Weights of a small GPT-style language model, trained from scratch on English Wikipedia.
Size: 11 layers, vocabulary 8192, 12.3M parameters.
MLP neurons of a small language model. Each row is named by its layer, matrix (gate and up: input weights; down: output weights) and neuron, and shows model dimensions 80-207. Each number is 128 + 24 x the weight over its row's rms, rounded and kept within 0 to 255. Numbers have three digits each. A neuron's up and down rows have the sign that makes its largest values positive.
Before each neuron's rows, "fires on" lists the tokens most often at its 100 highest values on Wikipedia text that the model never trained on. A number after a token or word is its count.

fires on: " \"" 38, "d" 16, " For" 6
L8.gate163:099147140134123157102116117134086131149125110103132152140147128153113119152127148127159090107135172114117162132111114102139135143131165137119132142152136151124168123119091189117143178126137080112126083153113135069133139094141161167131151126114113111121159142094087129145103158128098145168105139140137142084147134136122150118141155124164182124155099086126085136156156137129151088152111
L8.up163:128126145126143143137133097127093155121141123095121112149157139185132093120112139104113115141109154114112158124176139114145142142157167102094151089153131102124152132161119142099138117118153140131119155137099137072134131125144164153110119124181118127086141095120124156134092167099116177176106114146137105114125127106143137099121125149120122117154086116113172140122144154134170094104095
L8.down163:100097202119121157124128133188101169120109128147113130129134136140150110166146130120120119164139131136081121169138107099144139110120119160105120129139108159138151157156089093151101142090093142118102155127125140148161107113096115166127097160122087115141102137112140087175162112148170111142144123116142160103115167115104123142153138114117105082113143113120093151107164161145095123140126

fires on: " and" 20, ":" 9, "e" 8, "^" 8, "li" 7, "ven" 6
L4.gate513:155118116160147083151118088137110097105142133138156103133123092135110110126138124123116129163086117105118154123142136108155136122121118107070114132130136131105123161122150151110079126071147133085164173129140156120112077146114159110181096134153137151064147131096116131154148161143128122123138125134110137118118152124143157099115153132157128128100137131162101134096123172136168131145131
L4.up513:114140158095112134178132123154150112149147144120167091101170143123107135108119142139116118150114103131089110135100143156101078118149123099079123154145094142140149093119067150132143070135124139111143156139131125099135134140185162130172148117150156134148118135172132098138097126102112130146159127145107161154132103168126132134105129147124130112101093155096144111165154206140088146155083
L4.down513:140177155095152150146131156147132171165161135116131139154153180088115100161143089075093099160163149130146083158103095148180128150169120103114108136134124125144152142144115136139136140139151138144105159135112135135144151122128157152153170098131096112111144102114097105118141144099083127166108156160133139139144114132126154125173112107165172102145121141128155116157144112081120120136167

fires on: "\n\n" 37, " and" 16, " |" 12, " (" 9, "," 7, " the" 5
L8.gate210:152083132143106148096137095145139124104129134118172130112134145108143110139127151096126176135129119163130125149149142139146127111135120136116085104095134116133134139140075124132127163157120127151132120122168106158113109163088136140173124109082103144124117157175120126090085138136147142117127132189117114108159161098119132135163151146119152126133102111125115124108127114155155164105109
L8.up210:128090130154143139129139145136131107136162063104092161126167151088125144137049097146140112111111174124092119139131122130101121187136141103101113143111110091146134116121161137136139138102097108118117136069103113156148127109133136163159109106134132128117101104133090118108147177132108155165135127154105107134110138109145113086148143130139111098119115084152118130135125114115096074101115
L8.down210:124108145109130145149137126148149150112128109165113132118124190113077139152107091161082097113145138086120170150181091090113136140130155137139101119129094153136105152124079111119123151120146121094133112110178164124129176138097160138117121115169141138117097079133123131151119132125146145107161153109145093133149102097139127130097160112144128075105137093142120098123165106154114141097101

fires on: " of" 63, ":" 20, "-" 6, " killed" 5
L4.gate579:118095135131109149166138160136079128108135156149126123099129137130115120104108158130169114157088135121127154156118104101115143103127150115105136145094167127132130105128135121099149112115121180150134150137115074121102158155071153125175129134097138101105139111120101133137143119106171114149118092120096132135121163109129150124136100099164139140128130167099134172129131128083173140134135
L4.up579:181118153155106140123118112133167098083142110141110141117131142133122142126075097141116136138134142133111138147144111120133109123116135144117082116183116114101123112144090117149088133123109151131123144117161102150138105074160132183114145113135144096114108104110075125132115119132067127123146095116069121136110120136108143090128113145173158132112116100181162138112113154106144077102139
L4.down579:139093150103174132108124169081126162123152149117094164151116082162149134076159129116136086122137109138108073167119085139128143137089111117135131126106137121119106122126092108141123121126119085153142139154134114164104119156173150153121155155151107126119108158166115142116123156144173114150150125126086135203121188158125135152144127087161167120127147122109123112128154155157113084139155

fires on: "R" 18, "O" 15, "N" 14, "6" 7, "5" 5, "E" 5
L4.gate280:136076100168093112130167130159080142062102149166110132125165118157140128150118128149162143134120090121154148112154148171092118179156179118156138153098154150135140150145096102090158175103128137152161130127117112136131212144121129116151123140140127169105116115168171137129089097127133132118133135131139125106153156138123138139143125125132150129103131146128083125170129122126139100123118
L4.up280:154125123136087166115123133135109154119124147091094104107149136121129121111161167131165157151109105117134128156155140089093123157122114144083130126127168153129121110158104134121132131121147118155163177151137133141131148115143139100084201136105120136107162130095139120172116075136110125131152139165162144114136156097143170135148126191134143094131117125098112151172086106123092125113158
L4.down280:118096095143138108138110132163144104156150156143143127147179114174125153148127131097158116115165137101120148108150087124090083095147151089116123123105135081129097099165117124142092119139148136129127128140136143114143149104140110101121142111111121149145130117134154138110090100117141128164132089128140095172095122138137098107103155159166127096134105144156148105136154091099110140138154

fires on: "," 44, " and" 35, " that" 7, ":" 4
L7.gate65:135146149149160115171140066124092100119088145129127098125102115135160112125096124174146129137163111104152161158096122112113120117135141106116138102131159139097118125151108115075151135086114140129154144112111132170165137153117130152129114159095138120067105151136101122136124170145177163135137121144102139171121102139138174105136114148093119166107148102125122114090148118141119104126086
L7.up65:124116128132148157105170142122162117126109141164109163137123134135098157129159138092084121142084110144119123127094157086114136139119136153116138122179131107170128172139153172083128141181145126152129137113127116129122136116100149164117140183116127098151149093119152128112145120174109126122138103122152174130123170161094154124134125154136156094118110130141149106125114149106176120140135
L7.down65:119112111149137118084120125127125119123110127129154127142115154104134102119120108139161099128141122113112122103126161112099085124140145164097116082141101125134148138130095120168153112132118144093127109140111138111101124159132124107124137127121125120125123105097126119127094087149153159142078127137124122107145080157143101160112109082145120098167108136149181134121134121069129166139110

fires on: "." 21, "-" 12, " of" 9, " the" 7, "so" 7, "it" 4
L7.gate89:115093168107134138110105135123124130119142136163114080107117114128194156130134122159134116128110106125143104091135078099154099154091108094106127129166138137121095120131114123120116117149084147119090160082133152096140092081139126103134134095103124145113097118109151127162131102147080115121121139148114136123145183157153066158150105123128147125082116139097132143141133150101134114105151
L7.up89:144094147035173141132135138174084114143134120132122149113126156149126135098141098144107114124101110137102094138165119136126082154177085116097147102115144129084130136131108095126113155102086134159102116149111159131153091122112134109103077093122124123099101139108108150137132115118135108136145088143169118132154125120135097146150147173195156135099156103108120132137128122146132110095130
L7.down89:103097148087115109141131112146127144134125161157099106119134118102112091152140116129130133104112109158142130115124127119095157147087135149171140123094133094126149138120157154136087129138141108174134128150166105114120124160115089124094155156152125134135186117142107165113179155139137100106158063138139146090121159131135147120087155103110082162137123141156151134143141143103152112137111

fires on: " |" 60, "h" 10, "th" 7, "nd" 4, ";" 4
L6.gate209:142152151125102111132115130145143131141131160137142125154156148120094154155113098078152106121108066124163136114100132137180109130132097139123128144111157105125140124135096113138154137110113111191137142105149156132130084121127178118170104150103121130177153104098165116138121173112118096167096148092151116100110127154126140137153073111140127136171109158184111161120081118134130128095126
L6.up209:130144154133100169135117114108121135117140099080121108160120144105119157135130141191127161138119111166141167108140157129120162139142114133121142083124116140178142159118151101128158149148147108163185139156100148118150156122117100142089113122099113097172135158128133123094132156129132143106134142128107137125079136168108128172105133122116059089109093145153117140153112123138184169149142
L6.down209:119171151169111160130161152122099163099098121064135098124133103115127131075129127132092128107108088088111147147124139131128148156119178093110099138154135178151111165136105107132128130135132143136151119129124136129092145152136091115114160152114122142153078161108144158117111166154156137141157167136117161166141169095158170133119114140116088098164112175151135163113147122128152105112137

fires on: " |" 77, ";" 8, " Disc" 5
L4.gate619:154133123146070180109130138150124125124123125167112120107085155132103160059160160069150131139118129100151132132084130143125141116134130136149129136156166119117095153143136136091150144103158151173136134105137111153139150139134123124091178145137142166119107151142159149152136161122106087160148083145141138140125133114118143137115120133126146097111110101076132128143075097142152097151113
L4.up619:167156135114123126125132136133147150093117169182120100149129148124150135113133124100125138155126095159133134118129108122131088134119111104143166092114089099159096110114114197096153125117149141099151117139112146123144170148163132135112136117105117098103087206160114144127142143130083123150116143145136092095154109118138148114119142088133116123164134154151148141116095107134103112174115
L4.down619:128128137109118099152108138139139144083124113146158114174128148107148147139139149102097126110191097106116153062144122160106098163121076125136152107149123156095119129131116201117115059134113107137129164134145106131148128145153116126170128142116110139160126160152127128148136140145159126090118139119093115082135135104101126128113101094155125143154138179157164116090083111108111185150173

fires on: " by" 27, " of" 23, "," 7, " with" 6, " and" 6, ":" 5
L8.gate295:158107156164118171119144134106109111142157134153105111135121156168121115154122141096145108153120136123149105118071104129145122140143108067148095119153179089129169155162120145126181106154142163110149103101155149102108173171097118127123159114146127154129129131103125172155136160087137137087125145126038151118127114115127147077093161119139146144108161099148126106094133125115136112145105
L8.up295:157178123123134182151138161137133203138145143112107128095134126165144128075154105075122138140122150127113139131054142107107127095095114098126089144112151096145148153123153138114115150142120159166136123117093147113114137121134122171118129141127138100149128094131126099127165141117165129114119112153132159168119123143124140144119150129160133113117116101105187093103115091145110102119136
L8.down295:143089138111131119120154137124134150089127103092116132120122125142147102131159133141146144109150117117123117137148129120151133141108179151143115127132106103140173104120083161122112157103119154147155086100125122132173178156103140116126111169137169160139159122112205151134155149142112119139123138142095127161080158120117122117156123135149134114089155132164094135122136102165131136112151

fires on: " of" 67, "ing" 14, "d" 8, "s" 6
L4.gate157:177118110117140124130147144070151076148083120129120103128120177175124117142136123156098094078068118128141120121127119136158100111140143119127164136106119152126126143139100133114131156129168161093134100088091158131118126146164123126135139123129136118136135124105121138130059123109170137126147156149164143126119116086126139136088127088151151142170099072090130102138116128106109111077115
L4.up157:132128162116098121138110134137159156122165155116071160102115194158109086123147132117110094142134137173170155141145109154151075125120101148109151135128129182135143128129163102088117141146134155114164104132154117089099113139157135072152109132131205102112146124148137094101187147099110090131088091157134144102109134133145155159087148151175137161155127099121160164149099095128161095128083
L4.down157:172121121099117166092136134154166106107123110148137182151086177152131081172089108097120123094084173119139135098124143108104115127152143145144157159105116129128121107131110095100105182151184101082142122116129161109115111130103149147127133152100159114113145129110123083169085137147129132137121162099086121098098124098098121128113118118125150143169117151163093123138132159105123143164144

fires on: "," 25, " was" 21, " he" 16
L7.gate195:127171152126118086171125137131123136151159165098178094112145128141094159150159147131072128153106112152153139131104138140128139107100127151127116115095157138119196141128173140148120154158125097120080116117123093071149126128110163147122151129147110136134079111132123076096124145141123127109113140074166132111079157124106154098142086114171158140123107130048111129178121143118138095090103
L7.up195:167114112089121097100111126123117103119157172137181094113147131165098142167164146118126132134121075154155145134081135084137128160136188151154102123130130141130147146168128113109109129157099127107163089128116157132102122134120119164137109124121115175129126100115106107136125143124122138150138101126124131108137115102123148129134097173156110151108110079132100087164101102114129113119117
L7.down195:140125168138125149080105153135173151102112101154094161145123126150168119129091135133136130156198175098092132171161131167107128136116082102148150152162135131139068128143114124129091116110190080156101139114180085133136123122125149178140136131136060119182146110133141132136143151155113143120130137139112146123144125123116141112131167132115151106101105152133134111117123119131106135094164

fires on: "-" 16, "/" 13, "{" 11, " re" 10, " |" 6, " Born" 4
L8.gate588:123140130139139101172167126150125128138121143107155132100081073123149127172146151132127133110145119164138164115177127123155154136161124129141143170112087131131121159147124129103140126115176149085132173117108094100149161143123108201133137186148133151185118103065127100085092142122139115125141137119141114133165101102122146123133158134101122160129105120142170178125125096141115109104112
L8.up588:119122178131098090134119114145115135142055115105118124123119133167115073130149135077129145160144150120135110179128113162112146129103138094122128147095141140084097131173097103112134142145178141176120158157144116120123106139132175121132193147084138098113100116125159102078130143128131138162116142156113146106170110117130094133134202117135127092129123116115112146127112128158118134142111
L8.down588:150128160140124137124129079144165112138128141095111109104147154149133166081112119141111127124151138123115111115166160179127118091116163127153122112141137112104120125153070149102103135123182127110144163135091162112155163114117129105138133126112125144139105088100109125117130140108115100108131175136153110176170096161155069118169110141171108117116125134124145156106161154141157192167135

fires on: "." 34, " are" 22, " is" 7, " not" 4
L7.gate304:132122104140117130096112127149090158129107171094135088141115150145123141106170203104130158123115110106117141124165124127130123077102092117100152114139174145142109141132094148073103134124141110114121155086127143129114096139162126093120122113150118081106160110174135099097116154140133127129108104121129135128138141131120099086128123102159100112115165081121145107144109104172101148127139
L7.up304:146115093156142170139168107120122159100130146095107170133085112122129085153128149192124152127122122116167165147160127136155129146098100108149125136137122143089121128083117134134134092133145073144114161127124129140102073126160121089150109121118142126122097072121140097135111097130124103132103102147151138198170129111168104112094069157093151122094116140131138151111101119162115109148148
L7.down304:134089139089117109103144130166149125108155124105132089143119103146087130102154141119156105154153129138108152121110140152145120123106142152154126110126118126107166122105149114151121104165098115108121169182146113121148121153130082148136119170157111117165150088096160108093121071132145137125128170167156153165134117117099100138123150137125138189088169105145155116135121123174086139107091

fires on: " the" 41, " are" 18, " about" 4
L6.gate164:152144147165119158075184108156123105162155144142160113116108134132118117125100149071159139145136160100108168096139123125121112125110137136125146159099148162127137118099108134121155133113104128134133090126145127146111140095141164128141104147097124152132109101149163105114157117142095130092086117136133105119131133089114124098155119117109122093095146072118174097118115105133137132115130
L6.up164:138143129158111162131112106091128129122152100124115111106126110160153112126156142150119111093152156069114136165171122169128100154177101125126105136118132133140135113129159140091123129170091097109149141147117113159082113130136106146166115085102086104118104138127120124102141162110131106163105147132106114140173153101141116133073163154136116124114125096147162104137133109153154114149113
L6.down164:111136159127130131127122168127135116152121133113142107155102135083127150136089114115108160135095154148119114128133114105148135123136118157141114174114075158122115172120107122142135122135114105129105122070130102135101100134199132129138111125114088119123121058160114136116183150102106141161108151138160149129153133137113096091110138086105119125152118105185129119113138151161132132081126

fires on: "th" 31, " 19th" 9, "h" 7, "rd" 6, "nd" 4, "st" 4
L8.gate29:132118134123065126153167157143135111178097130174106101136124168108087113108122128110165120153093134114128122112165140087128114146158102145149160085103127132106121134123162146148120123123117134146131101121098139152123120134148140108086133120102142115164098146132119126116128128170159135116096150131151152155105156146132145152144092144145120133092073121114108159135108138127191098116159
L8.up29:132182152129070132122135124140111136177122080133124119132159154132104129130085122119096155120125086130104131159160104121151154187104131129147136155107129141140157124120132136094142165092110140167125143133154091128131135079115145133127085140094116130159136187140141128122148112154141122118094155170150119167125138109121120119129142111161115131112125137138078129151109130130149080163127
L8.down29:156136136160127092134159099129138157143103125112106123114104172137111142150076102120136105136164121136124122117109096088137105117094155172106062161124122180162139133087188141128177123081091143142138097110138137115122104123125146115171128120128149122153142186100121083128120117173138117115108132162127100163165091148117132143135100163151125119104089176127088149155178114157133133134168

fires on: "," 40, " is" 18, " was" 8, "ly" 7, "ough" 5
L8.gate375:134149118113132136128090124150122128124166154118145098111126110145132112144147117092124150153066120120090115159063123143136169129071157169139114159155108128146137077120085120121121104161148112120148138121094114162117121133096139151142141109113142134117096138146171136124114161126155116084101145150146107126112170113179099092160135128138145138128098137113090131155099133155089136144180
L8.up375:147095130126144119133126089148130108112171142113157136123089143144146155091135118091102085139124089128153130166111129148118114152119133150192077134103133191102138133128170109105131128116111131081128106143128126166074101124123147161146115134127135158141159142112162155145145124089131133124102149117132137153070148122162158139139129112122154178096137125121135132137099123151125101151135
L8.down375:121100176115094098121129145089178091136113108120151167166064107125141137135118130140139115133137139121126172139127163115116104122134111127157163131104074127174145118113130126139122116102130136139129116131110118129149138150150142111094071139121082151190112094123091105122109122102120105105102148135106165127084137150116130156123116118124121108150104147126112113074086135160165112125143

fires on: "," 26, ")" 17, " (" 14, "." 7, ":" 5, " London" 4
L6.gate638:091085119137139133142152120151104153182142109153072100138173153135159133145122188141136122138139097109148118104094089132149147152124086121134104141103119199144143128119133083132143092142132114128109102096126140084154116080154176130078096152126169133095127127104106115102129098131139128126116097157145137110123119146149123120118148127139142108108156117096138129151094130132161143159136
L6.up638:113142117105116146128162141149128111123088085114129097146094129159124127129159151178159092145132102128151122090179168129140102106120126130153130124077160121110120135120098120078126121153126133148178113156128158108105108173151215146099126129123116152126124170124172114118127129118087127090115127141158075119129134153137120152102085141140139154111168100161162092169102118123128139152148
L6.down638:104120106130135114153099099153128127096099115140118139132140110168147150152158143146157120143123118096129098153139125084132101153152098145107140116126126085090142086110122121154123142159152151123141108094135110116158131133151133162128138188121142129111184131141135125162172135113069139124145101167143080113079147141102104178150130133139134118100120133118110121166100106124132089090091

fires on: " |" 33, " W" 14, " made" 12, ";" 5, " L" 5, " spent" 4
L8.gate552:126137147098113133109109109120168194145087169088138102166124150133099126136145164136147147152129117165146150137125087131157193157155128148194095112133159143132094108170107163122154099121109156174108120183131123157128113138122080144143138116133140108151134158161162102114101148118113125136109096116111126105109151128095159128120112102115147144154135145115134162093127104141172108101120
L8.up552:129137144131158162125142113138133140116091142150119152118106139114098133149142135098162108125103112131142122097116115114135131161115100109107123142167148146075169158130139106142140112149142112152173157154114083076134167131145146140113138134082118115165093131136126120127104109133148114138148155085140113123148149199137122144118160099111123114179133161157143174092118113107126147094137
L8.down552:111165122133123076199091165120110154132097136092103102142083180147125136114170143148158094149116097144112108160098160160109147169105118139139119123093144139159108140155095192141099133142128193128153122129146161113146143127117078143124116124119122113164121124135133128133123133130137148108105117137118178120093122146139155090134130093092121144129130159180117138101150156136108118153087

fires on: "–" 16, " the" 16, "|" 10, " and" 10, "s" 6, " of" 6
L7.gate405:148134137135105070091134089132143129136119135130172117116133167151157135171129112137142139108142110116082129127107116073123182159119130145127133144143160117153119162128137137136098083147142110164112154119107071152089120140127153098125146124109134136114101180097130140127141123128145140127083131195085100115108135078157137145124088129151138127123131103156120133121077115151133197127171
L7.up405:154093176097134136120091101095148106109122104163147129111109134145129097132169144137061101170128107152104129178107130114132127168186105149111111118127095126121150147103103107132098172115151132142108110096087111119153126113111134107123123133124152104135155141115118081155099149113167144142064091169115118119149096149135120135125149155174137143128132123152118146154113114134138151148120
L7.down405:112108088106153143137106120147103110141112106180083097110140136100176132105161146141137159135095154126113147085155122141121104112121115129104131108134164123131143102120162116104127143105142114131103155141137164140152121129116114097149118177132129130083144119154145157146170069102111125129159123107108135117118109117118114130120112090113142112121120148091124108144098100082104111153142

fires on: "y" 42, "h" 12, "nd" 8, "an" 7, "by" 4, "st" 4
L4.gate99:180132158128120158121143137135144167081156100152159146159128125177148153134155122073109134178126132084112137147113089091115102152149111146122149112119139117138199132115172171095159144104126138107140131084143118120098135121111188155142116145160139136152099126156113148148076139091145122125092156128107114117128139111107097128149151091142147094138143124150113128139096110168093163092114
L4.up99:140129173122120098155111172126108116123167143102077106095088120097117128137137134151115164144133141122152165137094146147096111126122129117125105156145122126129145119129139123132090103101192128117113121172125123126164112106107139126134105150105127115144155141125101105131109183136121143115147104150108124167104121158077113141089114113098109178142089157155108108160127124101106108153120
L4.down99:126156134145170161141120148126125158141126130142116117147168145147144140152102115092129150158095159126100127139157150102123125130130140089096111098149134101107114136146154106167193132118108136110146124165130141097094121127120143145122127094145150142176146107125144126159135106080128092114136095137142114099142078079155164140103113114133131140100174127158153126145115123144143170149130

fires on: "," 86, " and" 7, " (" 5
L6.gate585:111094142102150105139072114101165124142124093173140088109113151106147127127139162128122150104116101103189126136087118081137150092128142107122144130155118104150125118098095151164123148128141142100120135088131094119128118119101110149145118085132188127096093125132130138099096148110119170148133147132139119104100155169141118118128148096096145134109118105169096169115127140101157131120131
L6.up585:157110140123137123132141130109106125118100135136149124091118135108144127123067089120164120142178097120147113157089146136136141113119131097087122103094123140167135102087089123144121141092104134119084110125125133094121141130158149121156140109136138129106111135163134091089132140152159168116104136180138155123155093133107192103136120191182134175108096151119117122138128165141084109150147
L6.down585:132105114158123141115116146121105101136115084164108140106104130098155123136115123104121165181151127171147090135132167119179139066137109102095145166128132132111173154135132110083149100135104099096172119075132174115115165120153142134141130093129131138110120079131093098087114162079150094160119109153129118122110096108072127137155175090148099168124128106139135133114078167135056111155112

fires on: " with" 20, " is" 14, " as" 13, " was" 10, " and" 7, " Year" 7
L6.gate702:171129140148067109160140138148141096139142093135144107110096113095142118093155194131098112139133137145147127164119116115145139122099101111150106132140111110139147116104129157112112179136121177165128097146141088137114107112118149123094123145115164094110092124128107132114084126142131134118121157095165161149112109177101145088104114125145103150087125085105126116112080097130166076132150
L6.up702:177102102112133098053117130115129109114130137153152102113152120115146152112143124145152064101111098161132155098145160143130110095111105122139067132171088140126128119107121117117075146134101091092097120145106129136137111111120088117122141136126131128148084124133113148151110125106167177117114125146153143082116121098132158129132086094114136153116117114156119103107086130137123112119116
L6.down702:125163130139145134164135143091120133125106126110094153152130158207147121129114110098118134151143159101112153128121095115091143143118104111123144154111118156104118184124108101116141156111121107129156174076132159111126146123133105167094111147110108144117086101155092098107154144100125105127133134120152113104112171130157122128119144110118110141126134133109150104104088135101130156098143

fires on: ":" 34, "/" 29, " of" 7, ")" 6, "s" 5
L4.gate171:119123067114122134112121109125092128116066136105145146165143117099109107122130130105114183132110086114146155147137136141144158137093129141113142162132144118144107141126133135113155097132151097143185161108164139148075110165160140138133136104147124118126149210153144139105111153147113170158117119131132125063123124094112125146146127119115142118096133071132134133104114081174133167113107
L4.up171:152145150080137116138160119130097116127094123129112140107185134103112089111131127142145137115076127151120072102133113132161132097145110118116099143125108126138099167168101113137092106153152115120140123073104142117136086152108130140118152115168145105148146143112077146138073132134142145142103150105119087093114163122127133147131125150117120123075144110164135137121156104102157122113107
L4.down171:153114082137117131123103078097111132125133075110153152129126086123123125139110158115113169128148123095174167155105155109121144127138130137137155147165133075165095123099132129115137139107098106112156182183161144156109090139158111129109150150113105102129162143154171122098117162169109142155153086131126100096120129140126123166141117115107141130104110108111123101122110128131136174169148

fires on: " |" 52, " was" 7, "." 6, "|" 4, "," 4
L8.gate255:130098123137095093156098110116148108127105090167145135129099088129172097128199116118159100169057138155102111129131102096149128116142134149152130143109113112108123138130136137144157120125154101098071102091172094163122129178092118133127125103133108115086107105137116123091129186104130162098122096145136160093112122140108121099091122111093159123119148122117123113146116128138130127109134
L8.up255:097076117148130087114118136086074135150105175157143130103141110133176107142117109141105121131090084144096120145120140109118111096123139161144171105130105169129138121145135127118141129128123091128143126150116139128111136126111112167133146168146153108138124165184119136139145107106132125099106094153113153131144158174081191117136113161148139140106150119114135095128131145168118094104096
L8.down255:124155128134133137078132107122140149111146151127102104119122173138156139135117144099140138138126131152163131104148109128139137131074140111117145144093085141128136096099137127112102140144135176160130138116144166106123100142122129160157126104118107132146129106125105166157142084120153165077111126146154120157134171150131142131188109092079133143166148165144128110148120134102127086091099

fires on: " and" 59, "," 20, " or" 8, " &" 5
L8.gate262:116124150145129162126129093137118105081130121150102132140105121109154104086148109130146117108106098133172092135123152114162101123145142077145130144118151114154123150077100146119155175106076185099107137114109116142143131107126113122145118081156114084088128117119077138128142182119141135158110147097146152149162072119147130150117147156134114129148129114144142105141079123074115097126127
L8.up262:119167139127162154161138115120126142110090137141135110147107093089160097056120090118192119101101104129127088134102155095138143111127133121113156142150110115136119113083168150143138140126119140129136134083119124146115156108114147098126154104190125102113109115136137147176117088089117167123109158091161179144155128133158109145128135147170112173121125158124130130137150157131118114144112
L8.down262:147154137091125119084121145124136139107106143120146148113127097163098120158119158101103114137142138155107128122115144138146126127160090075161130129125136155128120126138116085097125141191113132110118125224157130084115111130102083144121138088114150086161136126094131134109105168177147118122116162137123133100118106135116160114131175110146098099155085123191164133172150109124113166098118

fires on: " to" 47, "R" 12, "oph" 4
L4.gate415:141128148173138141112110107105121117116148089136114109116118093119139132105112122094136141101148132141114130101121114090150089148080118092128105138158116108153158128148115105116120115152096134167112163096150095149158129093137077100120121139176123102130137109116105190099121144131144130107109171123169127147136147124110112134109118148166090126136138117130127110115093161113120157160149
L4.up415:122085121097154133072091140166103137150164153133142121066192123111110126119129131125123172103118150141146155147122171134112135130120131098087102132147146144089145139123113148152118149118124133144132134099149097105085129126162163147113131140095188131164096121108158125138171100147124129190086124123134136118098081100148149111110113143146167152118112149157141119117110121098116085134138
L4.down415:110114124134158128111146161123125170123121128099150121120154124075115132127089133096076078127145144121089137192130151115119114144099143115153108151118099163098115130099139127159115130141105112109125104114160106125069130089129132105130110102105161165162147104162138141129129112141115102128118113098113139111044145082117089108134128084121201109143150138144098153113140138139136103102130

fires on: " of" 86, "′" 5, " |" 4
L4.gate681:115165099150140105137169153133109129096113141151178111128184139115124118124139148127122117095087146104133112173116051148118155118147150118122138115157154162094109106123114127106172127190130146129110082119111116144104187159135121111159112138138098135147110168124129181114135162103159125181138136136128142118110139140113138146109143109121089103155159150103114103123128108148111128144085
L4.up681:190116116097127119160123158120161122092107163182135164111100164178170116130119142156100135152125090171149136106079144177104119125112121140122119126143138119098141108124117117130128106146124141108133112188117111112151163119150077098128143105152117077120134113145126100105087120168097178104112113105130139114125108132123128149101145112150133128163103137156113191146107153145101086140135
L4.down681:132129092133123126137131168157153104097127169132116132137105166111155118122144117120074115106148135123116080145116119118095164151127091128169114108154153142112152126125116104103156144113155132112103106143141143109124152141150141122140101130108108139143077144144157146115128172125129098103108124109141112126139135080104114127143147138127074083170134139112077125139149156187146128155118

fires on: " (" 23, "–" 16, " |" 11, "/" 6, "ro" 6
L8.gate486:114149120171155098099140155122116057132138139120154140143125135140156126171103093116119109139106080136157112154139108151104133144152093088129178122137107153097119102121143158094167097144162095113138152115121129116106110128146159173141106126132145120130141136191111126138110170094121120120118070118123142145170075130149132132108144163109133140114098144106102115135163100113124117119128
L8.up486:165137169101130089129159122154138157126127102123130093102152127111145140122101190160128194146129199115147083134125132129154129128122149088161096119151134113109166172123105114137158099147106083123136183134141149088189099146138115115089151176104171114144108129134168114132110108133139100135122129093088111157106124123125105138117120116170084121103122111119101120127095098152119113141130
L8.down486:121147113144141110129130135115127142118148099120112153103175117151133077103092108155127152145142170112104087138144155115132109087134135155156114147107140126126113116110115126113135103095126132139150120153124150138152079124133140143142127152161138141107126094081103143115172163149138120147160098089145136117083125137154143144117141172155152107164112090139134139162131123151131146126174

fires on: "\n\n" 44, " \"" 21, " (" 5
L7.gate356:122131124125133113148127101081053133143110129125126086174140155142084100137150138152119104122141149152113124161083136112135133129061147107105174125104120126103156129170164179135114115148112162180104071126084123104144119126095119102117128111121166116128128135106137149121087154116132131132084134150094115116115113156114118127144139161098146147135080108115134145153109133130175131130143
L7.up356:135149111171136168104142119147114108097116121183151093159121136155110081114118105104105073163119132146119146090149098109135119152085131143141120140090123100091112104148124134128090120116115171074129125088138094105144100175140163142131174174141107143179145143141148113168113159137131189125143120147118127075134145144136134140137098122112122140129152149138105122101122097136162139112160
L7.down356:116115193081168123144100103135146094141124112142124156102117140105153102123131146101106113141126183155126103161105122102133079129103140130081165106146143117107111133100094157139140204093117101136158130091121075171124089151175147102114144154158131096113101107115147087128117124095090097137116117137137143110143155104093151114143138117148074139129111107151097109127147107152128103127135

fires on: "-" 14, "3" 13, "th" 9, "0" 9, " of" 8, "4" 7
L7.gate373:131139140106132122128111093172151102123094179154126120132120147105085095100145144124130131090126103125137098113126115120143134153156132105133133087137122128116128091128127159160159118122126141115143156110121130114112168169133126117113122113186115111128117179154148156139108118093136122115116144159097126129087116134080170129143139165165169130152102139148120138126113109156122147156138
L7.up373:132122124072167151113128118139122132131091081175137173122118129114107070154095132144121162150087118130152148105177158136146134143137106151101152137086101112110189117082151121157125120152101116137112111171148139132135138160089111094105106154149164136134112133127098119079160123177103098119095111175154141116119094175092130136144127147123114144168102134126135098102083131115146131131083
L7.down373:120147148144125096097138126171142166128149149129102125121103084091111140147163160099146110119140151123096089130143126129127156108123132111153111139112075130114116126075100112133113129101110148102109131134102140116109142123096126147124100117101098148097133173143152099108112142108155138101130134163073107114129160083101144099146142149118123103134094125137113098100173127174145177105092

fires on: "{" 22, " $" 17, " of" 7, "$" 6, " that" 5, " February" 5
L6.gate62:118098141108102138181133124151139174144143122134179134156142138138106144134135151115107113098198098141133135088142082152143157151155186110108114082142149115098118086140103120135203138133141121115125150115135114132109131176117103096141164143130152120121123150106155155087166151111135110163137148147142132113100104123161141145086161140141164077131110157141153103128128128147112126112144
L6.up62:144115114139144118179093164130122113122109164122109153113101101183097108150111115123118118122150094124117158138099117134121137151144145152073152085105097085130112156139089106157155134125156127126117158093151119142110103169186133137134160145117129101096124115136100072131115143141100137149115117183154100112116102157192141086141164147128121142124124147132163140111081144158097122170109
L6.down62:129108103156139115108125151167136082096138198166100164127120125166129188155119133116158111110173129137157177097087151089104134134156124111079112175125092113162146121140145087142150116163140159097112117117146153147098152142087129122188092091137127153105146122157098143108111109166136175098132146145126114140105069112144106096125109145128113133106143162131092151096105118118157105142143